Weights of a small transformer language model.
Size: 14 layers, width 160, vocabulary 1024.
Architecture: rotary positions, normalized queries and keys.
Training: a variant of Adam for these matrices, 3303 steps.
MLP neurons of a small language model. Each row is named by its layer, matrix (up: input weights) and neuron, and shows model dimensions 0-159. Each number is 128 + 32 x the weight over its row's rms, rounded and kept within 0 to 255. Numbers have three digits each.
After each neuron's rows, "fires in" lists the words (lower case) most often at its 100 highest values on Wikipedia text that the model never trained on. A number after a token or word is its count.

L2.up312:132118123167046107176061172123156089167093130126151162080068116093148096118082156145097121118141137124145101186147131111143127101175159088104143101183111131091174123153135097105128153092040150089148173165094116082089157092226149108132070114135154138126204060074126127068130115145138156197156103147142159130129081138149063152157122146120088121139110076098134118127161147119096072129075134125117126144128140102078123113129100136152152108196110129092130100105142121161157167141153110
fires in: "united" 29, "community" 7, "committee" 7, "common" 6, "commander" 6, "d" 5

L6.up331:076114154078162109133138161128075104094213088138153148123108097099107150080185148150186130084102150131113162167133095071090159100098137121134162125152153160143133106129122125093109137094141148132145098105114146097077203129177148113183153142142111110114061099135119156108157088161107126140114119178060169112114144121097121145122115114145181168214119111091094118079115181095143124097172079111126131134099135117103068096115112167097089147204165189099170099140087094128162177164182128
fires in: "as" 93

L2.up121:152190121162138059159089121177145148116157175107174157111127165148097126162217100121108101110113159112134084154102181144199117151142083103138143212152084171146214142122101107139142137180146153122178142058121136094173098130113109164106151153124119136141107169076108162112099141097134133108184169151126154153144159104096087154136067113086098224091119122145145110112114069118130126143092102120085125119149162154131182130140182128170131096121179111163106149127117134121139103089153070
fires in: "1" 25, "10" 10, "second" 5, "11" 4, "effect" 4, "following" 4

L5.up492:176144094167105174116157131178103056145180144135133155149125185118134132091131123103111127078096176138116112119177128199119117145086081113157145140133157182130109134079133155062144044178144128087075112186131133150150157120118105105151129139159137098173125168074119103127203136142109105150106070073106103139105130112160182135121163127080115172101149102152096116121143156148152144119148122172150100100129107151083205136110071188080126120153154131168182086142143124112115083165214120
fires in: "be" 48, "being" 15, "before" 10, "began" 5, "lord" 5

L6.up455:097127095065104148125132097132130097174155105120082078092129104132166203148172101156139130064128137128079128139116130144087158151179182093071125125140134136098095168124132075095168122190103118138123117151096105101118162125052090176137150136138143151163132166163130166120075143092182130117134100131164089118137217097077197148140163115106137156093125069142096095107114134108146106101135125121116096142106106187140143170105077080080142137093143160039175093130111123120197134156158172
fires in: "this" 65, "was" 6, "foil" 4

L2.up272:075097121155120160163138081119167121108119146100080112090137155119133090145095133148111134063149120126036116103154153101138083122135149208191097157110118134181169175109099081123123132149201129141126109204150122093149077127092141104095123126173119142129119087198081062128148100114137138105176124047110080111188104145148121121182151132140137202173135160117119176144088166119099110145136133135112091127135150143138079144131170154099103225119120140141155106115083143091114129125141182
fires in: "film" 27, "party" 16, "america" 13, "award" 11, "awards" 8, "films" 6

L5.up437:116161107115123123106126081127143175096071108146078123104166138102151092160189150160159132108071088130107127146150099134198078141103122097109192190125144087120140169100153189137099149110117133091156165073134117143093091126158144104138153148083102093133136074062099131135173129126138125109194089130088123125145157113154056146179147107146122165112127125172154132169060183167169099137135045105116101125085131087064143144166112118157090146097116096160140119127072117144168093138042120
fires in: "0" 71, "10" 12

L5.up335:106141125083090180127166120082102113110123113151105090107216131112114134174096138063154122133141108104104116080137123111110050086173110103196114078123153101132124137123116186158153200109060139051132148139212115138091136143110157092077116121123175137148148142130135121147151156106141129165134161066127157136075160107157133129157079092086186131079127168054138098167158130176105084131194106102127154119123131092105087152165087170137116154097061143132121146145108095115140110090100133
fires in: "0" 26, "3" 26, "31p" 5

L5.up92:157181104095122116085156109090163157156155172156108161069196154085130231166123141157103138129145139142107072174142090152094106195154143085141065170159136076102149116119152091158133144130051156148106169183142145112126095135124156104098149124162155115127104108104070212151123104109142108184162109166128116106035116097122086117137083085091121129132121140108099107164167122150133152111178083124140123129130127150104153142114150131138123140104131116111119129125132084165099100121243135
fires in: "are" 55, "area" 13, "rus" 9, "more" 8, "areas" 4

L6.up40:084111107151170091126172128147108160072181141116138111139144109083118127111121152168163137096130182116145112113103116124091129108064101125085173087103163123144161093149056148157113125176139130150113161122140082132164173121114111127145147153111141144146124087207215103110116192209125108119202139144144113114100131124119148124136158148153156038108136124092079167087146116157126201119112173067114134108178141148137106158123126202079144109128170118163140122118210083136130195145143155
fires in: "for" 48, "york" 11, "0" 7, "01" 4, "former" 4

L5.up60:077123142104172113140129079107077119165127131142108129192149190068130127079216165159107142140109140123099109166138125118193141163143177147109102159109097137125173142130155076165139100160097106142140152116074099065166089133130081132189117201161116118188088127091111091123138123169091137155143106102105090143106142165120063093112119140122068188129139143144124112076120133121091188136139116151122128125104103127103135083160188131161080147134139085168097154116100078136092211150195119
fires in: "is" 73

L2.up437:107136145153168059154141159163135154129197096122166070148131058148100152167124114154123121122136137123105215132178102128135091106129123209173139162110051121130160144107127156133129178180146131156135129135094169136152164109136147133116160136176104132144141085174130132137115071087112150160142175115135053103139081066054141141110132140154127141193127166142163118128083191174096172127142142185183125136112117165155052128141127129167061187113130162174103126139155136139123136148122095
fires in: "school" 41, "university" 32, "many" 12, "company" 6

L2.up489:115182122068140142110147104171112094148119067139128148077163112115162111154082115136110113155168061105092142108161121114099106124076201100089075152103064075120128144137159175201094091181141138153112122128187087126135117121148103147139123135128108135139117092144122109177090161070135143102076111107124137131173151124092167081095119108192062106155107166151135128137149073125097092103131145133154134080125139117186094032144141132099097126131103208101133100122124095087157110150101207
fires in: "release" 17, "site" 13, "three" 11, "these" 9, "white" 4, "artist" 4

L5.up628:113121144124172121091191108169119123208166094144113124162120111117122120082149142139050120152094179138107130184136148110146099112200082133083115110156131156171162109104177100167161113147162133181198108159116067150142121131109132183150124157074158095137130086072153128102155107196136111187117092117170177134119164128079133102179122140125060131122157067197124104121162126107128177068157152153103090127083122129101172099114143154125086096058122147128152117126114096076146111137171113
fires in: "is" 65, "individuals" 6, "individual" 5, "farm" 4

L5.up545:134119188087127124087135151118063038145081115144172089169161145130119135146096190063155128108145129135165159082111120173114112146092077110104155054093144221141118141169100109117126117095119130117103130171118178198123133145153168109136109126120136122174141126115110122119192134099138134134088062087154118111128109098160147115133128106099108139094176058120135094058131130166098101117192117145055121131090161135152122133091108176142075149173109180176111122150124167141158092161104179
fires in: "film" 26, "track" 10, "following" 10, "signed" 7, "tracks" 5, "followed" 5

L7.up503:129152092148099215142111117107105110130127104082130078142183160159140133134123088109155118123111139126127137134123122176149081149087093141171112104112146083073121166185135127122145102183165133191119146155123084117133073130075144146189110095175159079118118123112118177121042132139081112120111162118151075173175127179139139106152087160136135182126116101133103150060146116043108091058170142171097128126038124155195125111103117120157085106140157088162066147119126112130097151131149148
fires in: "an" 45, "mi" 4, "science" 4

L5.up224:141049109163114112127146102131090099146143132127040125109131086096193096115129175111133134078091188131092097187191134108152138123145144093198100123106147142124172130167135143116148184110109140098102173173155098161129102155138197177087135146124131134141135117111110157131119146077150133175068173109121077079161170104156153119139092105174162171127144126148079146150170142141129162150184108131101070111149128144068161185111128176076103147129134087130102150113080086126111131124229130
fires in: "are" 50, "became" 18, "area" 14, "because" 6, "become" 4, "areas" 4

L5.up169:158121120173104129118117080079118065139165108111108125109152186151137104078139180113172152092127172119134139191151168139120181110166129123074116109105100151170145149170101082130153115142166116111129141065169139154129063123068132125070124146142118136163096085157206038075149118056123139150103134136128113130109146153114076141152123145139187160142106181141153100151170145134140150196166099093094153100108057064104093107148148147135061157097139114155130117136089085102089137114177138
fires in: "also" 28, "became" 11, "event" 9, "events" 9, "because" 6

L5.up177:208102055120134161141076131117109108161116162112157140085140087125125087113093151193091133098095156156133106139144161144178138112095187121196080135158122146129114126155105149089111086108103147110105121056158139152096112142027168101106132079113143161073106127116097097142149153060120118179091121139095158120100132093190153154173145113189163128087146123124110116161111112127119119139102112069085113108163120098106076176141082122132149158152063132100128103163063181133065115107129098
fires in: "to" 31, "0" 14, "6" 7, "01" 5, "4" 5, "town" 5

L5.up574:134042103158141156116124122171109065106127141178155141183145187127123137099114137107156144095081162116135117140116104181139109108042048147131119097142084119128109143159143132120141111101157115122138106114115108163147112136062132129115131146103148134148112109088149092179206101109103130101143110045127116105138098136162104102136132048155097131082141127157135119062144185105105149101160126084098133132105129110075175167057110110131034128159123096218151074155130130175161093142136148
fires in: "be" 19, "5" 8, "65" 7, "is" 7, "of" 5, "6" 5

L9.up552:088108066144173083184157168112163131116143214147131144140164090165153152092070126103195129169140099125118123129096135105192147134110210131140130113179115089134161179108120114164119137120147134172157071170167150143118159138112138087137105162153097131057096142145126175165131153121115132140196096058189146150133122133182138161120092139136087183172156188146128121079122075089065171151082099104129127111177144120133090038125122110131148144124133106110146135120127096116139169098107157
fires in: "an" 56, "announced" 9

L2.up141:154037070173043172087094103150166140136048088147098120114127117048175069149075150129149158085125108114093080112106157120130067059101092119101136156186124104113123138118126118098142102137146124136148148151093200100101100111159154134061117140158101094168175116144106120115117096177138140113100107143165125155127134105121073132150093142119057101074145135143097130108168110108104156177101129149152142144176183128100122100130192080116097148117119128099164141117115165078079159143135120
fires in: "football" 14, "ft" 13, "footballer" 10, "front" 9, "cross" 7, "frontier" 5

L2.up299:083205147092169133097222113109088147082143127131117084106155060090114070126167038155109134122151113134086196073077072147116170187084103103104145113112110110153085129112103082143148078073116120141132162105116150059151159132086134136152126103138107139156184175144129105167073112052124131133128127202145107147077168140117130080117142102163142145160133121158148115186118102116138141133157123113130098084106124151120108113173116077112119153114123184146166176147148147140152145104115146
fires in: "as" 90, "strong" 4

L2.up590:059128118122190077114160209114145140160230116185144080142080087158149140174162076154148109170077082132145157152168091067133115120172068160129153111106101120117125127119098123123125155107149132149117127116087088122158185135069158152144126154150133169142220128127123127104137126161163128123158144133091108120075148112095128124165118116195168122172102178162136125137111129157066138153138083140060083127154122165184034125135119099150125119150141134131160125112107102141113159153100097
fires in: "as" 95

L9.up357:119139065142101156103113123116174115105097184120100132150148130067159103160195128112143114143079145124107115168092147104120147076089187079090093095147153060102121132175166141226127140080075146178136101103155135167143134117127141070174168141131127062165135164118087123165127075103134138147100136102117172166138087124102111134131140203110097128081185175067160120117123108109120101145098125099131126137166179085123205163154108127119126163078159079176137102123139089142119080108105154
fires in: "an" 28, "party" 14, "total" 5, "up" 4, "note" 4, "cottages" 4

L6.up502:111100124120147179118157135117159152073146117137107143146180072184126162128135114105076119061121080126121128130099111144151181105182167047137122126150061175146126126173165157097122160109129128141100089108084109169132128142113111167191104153163138087094090156140151139127105151078120125058135190116128147173182159147078132209099153153076121089105138134073132125105109154198123194093103142137088137139099145145127158162097145156112105113123175198123077098108111112102129130113212160
fires in: "that" 26, "this" 15, "it" 11, "he" 9, "farm" 4, "head" 4

L2.up268:142106160158139098172216124134057127138097156113201118124117173121072063116133120088076146156145119102075143137125121147078109196106153179165106210131108132141201137146078142105180153127130137135127149138170115123132131100175119133094164092155130137168135123118076092124150067112140130109137122109148132078169099106094192159137109110094149166133140124135104163136082099054147113107134145088146114130198088112181205128117151131117081158129113160094087098116084127166090067107112133
fires in: "film" 26, "awards" 15, "award" 14, "films" 6, "awarded" 4

L6.up384:123139142077109170149144132104148154146190106097137063120128064099091127118167042111122117105105059120156181106144097148143126129123134117127159073175039112142148146148122125135085145166151125098084092087082125079116099119082077171157146165116113137099047106123137202112100133185160131143111146146128152163152113132095172160108114114148221126163084108142130145116144171177134183133127089124142202113129149124135123083129131164141136091095150186164127095156168156089152167144172149
fires in: "he" 75, "head" 7, "help" 4

L2.up198:104170089085145135089131110162147112102162134108124161100150109068135162172125134107140115117102069129098128118153146141132120086120131088175143140126095111167116078085187181126121114194142120129098088123149167159150086121114136127131119116091116153157124110149135177209011167094153135101088159169147159166134171104096057097107142123178096134164115128089139133175157080101120159142091104169102108123089156155129020111207132094170110154080116146153151093136079134141108122170109136
fires in: "release" 21, "robert" 20, "2" 7, "course" 6, "24" 4, "these" 4

L2.up227:168203111113160057123103106154189151104167142126191167136136127158135144162233108161192111117082193158114099136133131105168142132174173070145126080184121123136155084096132180193133074202102153091141126073164118152150118109107117164127100111093154115082199165106145159131097160169105138113197172132104145135113145098092065117126141144167149130103123143152161113104147051109148138127125117086103178113122122161133108136138104121154142093116136098153111105113086139078136094135126118
fires in: "that" 85, "1" 7

L7.up427:134160131141096133144127080117125110092144096138146177107119132162209148133140117127066098100148146128114130181136146163147135065045172144152075106121120114145144142152164177144103088108119127049199111110169068111099140141173170122156134114125122132067109106081115205090082198137067125072107178152127115128132123124047169107155103196141091156147160119111151126146153126115102055126113189113084111162084162147103128125120123176149106087133135134129092114113125149118092128106059114
fires in: "an" 57, "her" 6, "announced" 6, "another" 4

L5.up39:119156083184102130135160088121132051137133177131101167075156121143206091108155184100152122104125151115103101155147113159133074129104029159129137118138112161115102104153132067130160128082163118102148177139154123154162139134085107134108117138168124073166133107062124166196139148117097146170087131128087129151144108083119144179089109093053099195180126134111110145110116131109150198117157114077162121134162109138123177147184121135103047107159164092153102157121137108094088125124175155
fires in: "be" 40, "before" 17, "being" 12, "began" 11

L2.up572:091140165097141127139154122094127093129172087152111088171153096110127160184152069145097134122032120121125140162152113171122149126144155114169155078096116133190070149102087088154139119088117124127114155135125083094151198152055135136186095101101106151112192189122104091130161136113113110153136160095092024138123145158146153091134144168204132126115112135123111116138127116166101176109092158099112059073114100146205092106113121160154117130100070182106144152121084135141159113139108153
fires in: "as" 97

L2.up178:134109147111123104150198157085076172140141100140168084119097100185125102154164112126149139158137145107130184156142136163123150195136129179144093101130119135146193095099099140078142155163118126153096145133115171115100104121150106131186113204149149166146117155175121113109135130132130139113135167103141066085090064141118207156174121110103087115162138145074129156148110156103102103153116024155128085130163094104192146122134099123087062145187094113042101113107110134127122070173104159
fires in: "school" 13, "awards" 12, "award" 11, "university" 8, "accepted" 6

L7.up280:100141121138146180093083136078094103153065113084111096192088184166137132143149174111131126133079134123147140134136140157167109162183099105167071094173132086120089116142103154086193148178148162155114105119140101148132140117125139151163157089143151104141141070104150127120018126196126127143041111122117124168164137121170169103166105127112135195135119133146157126094134101082106147072111167195119095126096143125097186067110205112163107125146113128157150161138105101092141143174156144
fires in: "an" 59

L5.up347:144147157175106098116110197102136068066088089162112145157161139096167083094092156052204122125116156124192130143140093115123106138164132089124203088126133120113098181164112208097118154154088123175113074103149127141115129157177176128125158112109132065149123084175151143113136129108148145090109132067166105147161118100164123120106094065092125115191103085127156107178155154176131127147184128117102152114118135092117146185106063146128114160114130216145132129139133114132161087110111144
fires in: "first" 28, "second" 25, "win" 8, "dst" 4

L2.up346:150131074141128064139129099118143159104146124162136127127102175133113104149168094173149146149116185110078125137117147136157112141106146107118098150116156143063144055109140140154134074160134130128166138152125172115086071127120160124128129134114114111139140088106151056105128122122146155175131107093193088066092120157116211158176138147137025152151094166068118133139054130145088075117192088074115174108170144132119126151136149115123069119166082177135135064132167114098100088172085168
fires in: "united" 24, "be" 21, "also" 17, "began" 13, "being" 6, "before" 6

L2.up307:077156139060123184074084135093191107104107133159043074135157083165107088162157140154197122122106140152108064107144126100153125075112126139009150066162149112179132148122090128144118122121159107149145088133041142166159157125116128172118102097154132145075156107125155128080080184152138117178115146103097094092137114117103124151071169086108087161124156151122135125105153181109113155121149122126128132135107120068108138113082133122099162141114103079137167170112113164099129177141133138
fires in: "game" 27, "name" 24, "became" 14, "came" 11, "same" 9

L5.up102:172098096158145135136154093183135055147148076188097152151124142097187077108124109102106140095091117119074109152128125134152138159051073169168120047138143163191105102152098148151148122143147130152148172105105105159095074164049162086133139155130123098150122018118128152122190074109171137113122111093127139111149163108112134086148123151102102136103120114161114107155169161140136194110098096147091097096071121129120155143097173126058066102115110099156180100146122124137131134134120153
fires in: "is" 76, "war" 9

L6.up256:158114144112096171146100097148151110115147106088112077135148116135136225117142091104113113090129086125064165118150148081100082158159154137133075138139038147089112220125141087112136135100130122106150067106078138125101073125098092186167138172124132118129080184101055167144092115131144132148082102138145093122156155096101158124165156112155057197174134081101117130182109158090162095129155103150101111147058115128099158134153114090188097136104121169084118140136107138103171127137141134
fires in: "this" 29, "has" 14, "international" 12, "february" 11

L5.up553:108175163141097135111099126106108098104147120198140199153182154109176157126131147144149120106120157131117185160085078125095124207096164156047106133124140156214142147129114117130105108129154133156137153114081120163153080113141161111134145173111152096111132073122073153104192101081143114054115079195136151092114090112129117133186115099074164134122109124133143079145141131202082172212168110164120108142087117139100090093090168112099090104162121106118166101108139122148169152132143139
fires in: "became" 17, "present" 11, "individual" 9, "individuals" 7, "because" 6, "event" 6

L9.up69:174129132149090114091123092112132146168079206174145142125162107132122115132130105104123134124106142103100158127050101149115089125110198115093072107043087079063151075159127135167107135061156128158128092090129132104164151143104205093172125152158151114122088146103134154149165132050125128148139123109121151153149135094094067141124119186164125155154102132119147158089082113125116164177090197090137146130111137090121137127149081146147109150104152072126114108098131134223088200115164121
fires in: "of" 78, "an" 6, "party" 5

L6.up129:102073112109143130116099165137184113135113143127140122047155105131173119134146147138146100193111063113102198150119071119112182099087118092218165142071102123123116142132152119092150116100081141084105056152123153075091146128138089151163127127074143146071095114113045204156124153072181150114168149106080146130166134105067145168133126142112206164151126153142142140165092137142116123143081151123130151155115133152092146076092103099087118124129119166141165106117106123141089128185164144
fires in: "he" 53, "anderson" 6, "head" 5

L9.up217:092137118100139134166113109113127148092110158124103079166151129124142094144211142102138143129152131126066143144129128141094174145120118085103117154158196136097124200148147156120106150130103113188108215167130114144089145126124132120105117142190103019164121137129101207174100095103183131163162159101118142156167089171134097083136151175111157150118120134120143097088137147088104141091166087167109150137154156145153142169101072091076126109140117086145057082131163084189108093076091101
fires in: "the" 81, "these" 6, "there" 4

L7.up459:137063118137164142172117106086092138114151117111139168191109135118163046134121081132119138100100133115115132159160142124215130120089187158176086110103125093123081133181171151100154116081159131175130122088100091066114095135167103148127135140117177091092100057106107191081153124025091126095151114084177050109120084129128086076173147133110161149142124149116141157112106112145095098133105121169104100102134109134161113153200128129071150106112091125118096091117112098109103144164109153
fires in: "march" 13, "college" 12, "october" 11, "january" 7, "creek" 6, "cola" 5

L5.up233:177124100165106131138146150139122089138107139125127065111089101173154115103069157124136132138128131123100129111156162106083107120128133162151139108126162200123154065141128131066173148101122145151146173166173094178072111144121126150053125135142151199142155173088082160147126129154132122191101109081112193110086130111098117190156046099147122128137106159168061109182194099149146179147145163147157068142176133098163153091153058153072155135137110120104135116134138149107110178123188152
fires in: "through" 21, "became" 18, "with" 9, "though" 6, "because" 6

L6.up322:103171142158158094145132126140124154067213143128165118133141108121123197143101126157144134098136124120100120165117142106077178049139139108140109112135119097124122137143105144162107108115173144136120075123136139071115120111152104135132154101131152154147072099175192068063095138182108107058102153137156197099095128083116123156139202163149114199116123130091143124063130159176136148117128050110126131149169139035114106183079137156086105096116143203127152084105134138100164145148150116
fires in: "first" 21, "1" 14, "the" 13, "9th" 4, "6th" 4

L6.up367:071081113127153130084169066147112075018182147137100114187137136080201198143145136080130149098120122119084078097199128133066132118134158134164099100123091131119145127085135148147091172170101152175169107129066174153063116115146128081186096133078149157142100117085142122090095140146150137136120120161113130128172119103171111158123159128144102101161118130082113146108152136133108145065101141093143099104120079100138071141126101135169117150103143183111137123116196102086162143096103145
fires in: "its" 59, "2020" 7, "2022" 6, "itself" 4

L5.up275:149130113137142162097128154112149105115150054134131049120167162103127162046064161129145106114166131133112073155154112164097109148107071166110093101100104117150134120182152107180148131152124124147158155151141129205136090140050144126115088134132160135179125181118075121106155125144133110147156092082140109142061118117105121094123098051089129159123118116100115131146187099126094185200165117124120093122138075092103102136116075155086049135146157096164156071119119117128114110141177199
fires in: "be" 24, "became" 18, "before" 13, "being" 9, "began" 8, "because" 6

L6.up599:087135128069111135159108183114137207173097137135225164135148098106143077168131142094088136121109158144197163129099076165125149105132105096111154133086120110132106148163162083130117130056142132040096173129175169126120108114122084162121148126117134080086084116095096228114086117136123128111136174095162110164099107136140063116113131178144148102099140167156120116151120105134119110109101156158093171122140122123078140103131160088120170125141107161168160102107120089185065083124194136
fires in: "he" 34, "who" 15, "head" 8, "career" 8, "conductor" 5, "health" 4

L5.up538:091130129191108164113128108198124126173143092096103124124095138148144108152165107156060134105075120129069146184147100158087124116136115202155097152135172132166147156143133192166144105180178146153144137181182122194181136128104126135149159141136142158152093042057073083134189058164127134123127129108136145151112158083159137141139114087130124165130156094129110126190145139110133167185095162125135075144126131165123140098149111128069128121161188069135167094127103144123116193162118145
fires in: "or" 34, "had" 12, "than" 11, "include" 7, "origin" 5, "through" 4

L5.up388:143138117177104066100110115167112183132197105136107075107143098139110127134193147130168169147116103105117146100158119134095101161086131137137152163152148184100093120161121229053138094183113129099163099082134080121094106097195132123149085172126146125131162207099177106087151159148101127134143126126192151095126173141167082157158126117134141160103107102123095112158167142154143177091140126141123113136134050110070172125120124123092125131119179072162151120096095113126051103116125071
fires in: "than" 15, "through" 15, "well" 11, "third" 9, "those" 6, "produced" 5

L6.up221:063049172109178139119157061099110134114140135131146147163157062117190186167132109155134131101090142100083137164130136118045099145144127138118140136088103105105130144109202107135112174140100153123100097113123200145053079115134144098183159146063171102143097109110098148101115158169132130146152100145115071087120100087123126200140157135150058102171116091175088116113173114134143120104098154131084120143112150136112072094099112123123133110119098145071147112097181090079091121166157148
fires in: "this" 64, "information" 5, "relationship" 4

L5.up475:112131150102092145153085134107188113080070136104156139154146107137143125070063141114140098127051155135143165152134136134154148091168107115123137131098072143102114160122156000205149105114155119181140120082054119113152193129088113157126084090063158094142113103127088159167087128118119118162102092124136121148123156126077093169094129120113109154189116149173178148059102103153151121138166099091148131128162142090116162108150135132148089128107129185094129105157129111103145070134164122
fires in: "club" 18, "performed" 7, "services" 7, "service" 7, "career" 7, "served" 6

L7.up94:135110105134110125163143105109177099160134105076158112174160145141113202190090129094146123078141091118104124121141107115132106121114146115123151135089091072142069182175174099139145144196113113121172178136114122088157142144101156100201086083153148124127144145150170136154045123175106139147039189157125115156150145119086163118080127150111176184124130094150088083141195143130088117127143187150101153137083126138084153121062135155155105174131088139178141131122158183070111166149131109
fires in: "an" 66, "announced" 7, "any" 4

L7.up307:129118128089142135166091082127137084131173066114138145125187160145128096157086096151118143092153121142118122119149130140114089106118048133118141173118158097095163110233117153174152123123170136155153169208130132084180109120097115108145123104113116132116145141110136130187067163119107111080099166150156115121110074136143158083149103125113185166100132160191101165097175183088070063122144112062124135102110126146107096090129107126192067127121108088122064132118164157104105048162125131
fires in: "an" 51, "present" 8, "announced" 5

L2.up175:132066097107140144141091133142135130109151160089148086057091136187076124109189169117130132174156157111130114152133139122160056082118122124085093152174114125090178172193159050106131128138133125166167101160046172110078091121220140101098160123157152099144152042123140070055137143144115131189159149131104167090152075121139127137103111131068137170129108123085140112133126194120155105126148130077154120149132114090075139124135163133146127111189109134127110122104118163121135158122124096
fires in: "united" 47, "also" 28, "saint" 4

L5.up551:186153093169110139110122136129177065165179123136148154129122065191168120171105137105119133151124194138174142147131125115149134078140098124099143168144153138110147133096140157086150084239143132151069091108159065137158153118087111159130165061086089133098124084077207195138119113132140129130084136076118182172129098096143182121096150075126149191138167059088110118150122197110154148126118134118154085112149127124114138109187104168114139119104151152139112089132124140094141089115137128
fires in: "through" 13, "than" 12, "third" 9, "those" 8, "year" 7, "established" 7

L9.up442:137129200157134127117118076108108133191142133104114102112147098161092127171105092125093121130114184151134194064146078121126085135094110144116117154035153131110158190157100133081139098125125106127130154057079123095144193120095186164135120126142129111183127104102131123153127139065093129130130114101097092072117125164125070171082169148165142108125154090092149104104116113150108150156130119064169126097122099170085150147114117145085117156129073098142111069126161120177059223100164119
fires in: "of" 67, "final" 4, "in" 4

L9.up625:121125132143153154122131091112164079160137131128147094222188116107115166128098100087138142119176107133135098086101105172073164125123129165103164127098175128092200102119150140100150115135174117170119055168163069100106193111094098138125122133145134159180120102115063121073116136094163140106110135101175171074072156117124087195091177126103116106092124160115139126144149130122120162106119095085070128109135156158153078104097138118061082136168102144111090079112150086206116179094106131
fires in: "the" 75, "they" 8, "there" 4, "these" 4

L7.up247:217068109054146136125147151092135138131150119111155182172138099121115106126151119107097119132117099128160173149094128132123155112093156135214074120146140087152075091058109124119156160132118141161103111087114093079170113142142068113111150145083141062121165126122182149054187133147131133130091100120144073134089053096134108083205158138077182169120123138107096158078128119156071105126083182146122086085132131114131125101125146149123176115160107138167160116131121120064141157142093103
fires in: "total" 17, "january" 13, "march" 11, "april" 7, "another" 7, "november" 5

L5.up612:146168152126140107153095120109117127189145105200112165165202128106114087111181093146138099128150155131092154180152114127098095145163101158153160106146128163129088171164098047161132113119106148187144148083076111080132071137111141078136063175141144121096124091117169181125172126106126125100120135189124101078132166184104093122165117159082170128101118148181105099145120076112111148127146094130117117121096090130112149147065199119105068104074109136141138189151139091199105136102175099
fires in: "is" 92

L2.up548:086160129097155113108242192110103123116115089178088116131147058088101153165060089148151122120120145137114132124151098152094167116142145075101127099116083145155154063069110161181132129098128125033131084081093148125127161131082131113152130123105088133156180104183172175172101140111099131168138116188125104155084113142141166150173156133135128089164099152165099117122117157177091161118162112158117100122145110156168047115105098118197121117154148132159155101136107139172135145096152147
fires in: "as" 91

L2.up279:131127092092173170155048107149150110141078066077152093096113109136144113114159168179149124141167103116111131135123118081062037108094141100080089125148086101128119198153111119149093154194070119186110113159115158119163146131155099166115120140138127103094099169119096110120122111143105117170108157120143085115175147111073165088098133095157116151148137127162142136137191156123134112160111136140190107123153115118135140075105132175068105121178085208081074149101123172050154149111141143
fires in: "football" 21, "while" 21, "footballer" 15, "district" 10, "school" 8, "basketball" 5

L5.up588:174147172135106157124139108107098039158090142094142103142117135152130075185136115105084129134088166134136112130114098094110099086211109142151116139180147149128160186119124150126151167087143137122163136170118111138172158132092107124099141127118137139179135053068184137144187090110137125081133144099130120173149124127179081111152122094118201166131109156127146112120141181092135039142183114071130109099105104068117161120117145155157079149036149123180114098173111064139167145106121144
fires in: "team" 27, "competition" 9, "group" 9, "3" 8, "teams" 6

L7.up527:178126089114103152188132084164217088160112122103106116149171118140104097182139109149078119107140137115139159181115162166166085129122219101164156119087127074121143101106133175190143116137133102075119173135136082123141158134099149168148122066123158099124111124062128134171107090098089115143127148179131115137077104113108143108115095175100182214076136140139136121112141166142147120134095161142082140127089124193129171110114158123146087119088071100204066156131104129116086094118106094
fires in: "an" 33, "episode" 8, "episodes" 6, "miniseries" 5, "francis" 4, "announced" 4

L5.up159:141198098096106170054158094037113126172120143175110148136172151087141172115172178171091123077134152139121117082135108148180141138159127121080078103096126071121164183074123115160098124135113141155150166121128079103118130147136138112129123129118122107156119069106136174110180099098176118141134106137071177176112130106135085149191132152118087154109121150130140118131115141193115106156203069111082134127050147120122100117209128103181104127114098142115138112149060088125179140141095142
fires in: "final" 19, "six" 11, "individual" 8, "earlier" 6, "individuals" 6, "finally" 4

L7.up265:088119139167116164129109102113113082109150142097091110191111111137132107152167126100113132057106110116154084098171098208141148161108172145165149146123163099125066138167158202103164094174139136125161106079122101112116141120130149083161089117093160123128062094179148132137051118140198117097103108146149106121106123072094142107162145153084142151118111112125126101080196161153079074055075126209097164136136107119117146113158164147199162137182126147124116143120116151083113167170145113
fires in: "an" 27, "mexico" 9, "high" 6, "next" 4, "mathrm" 4, "health" 4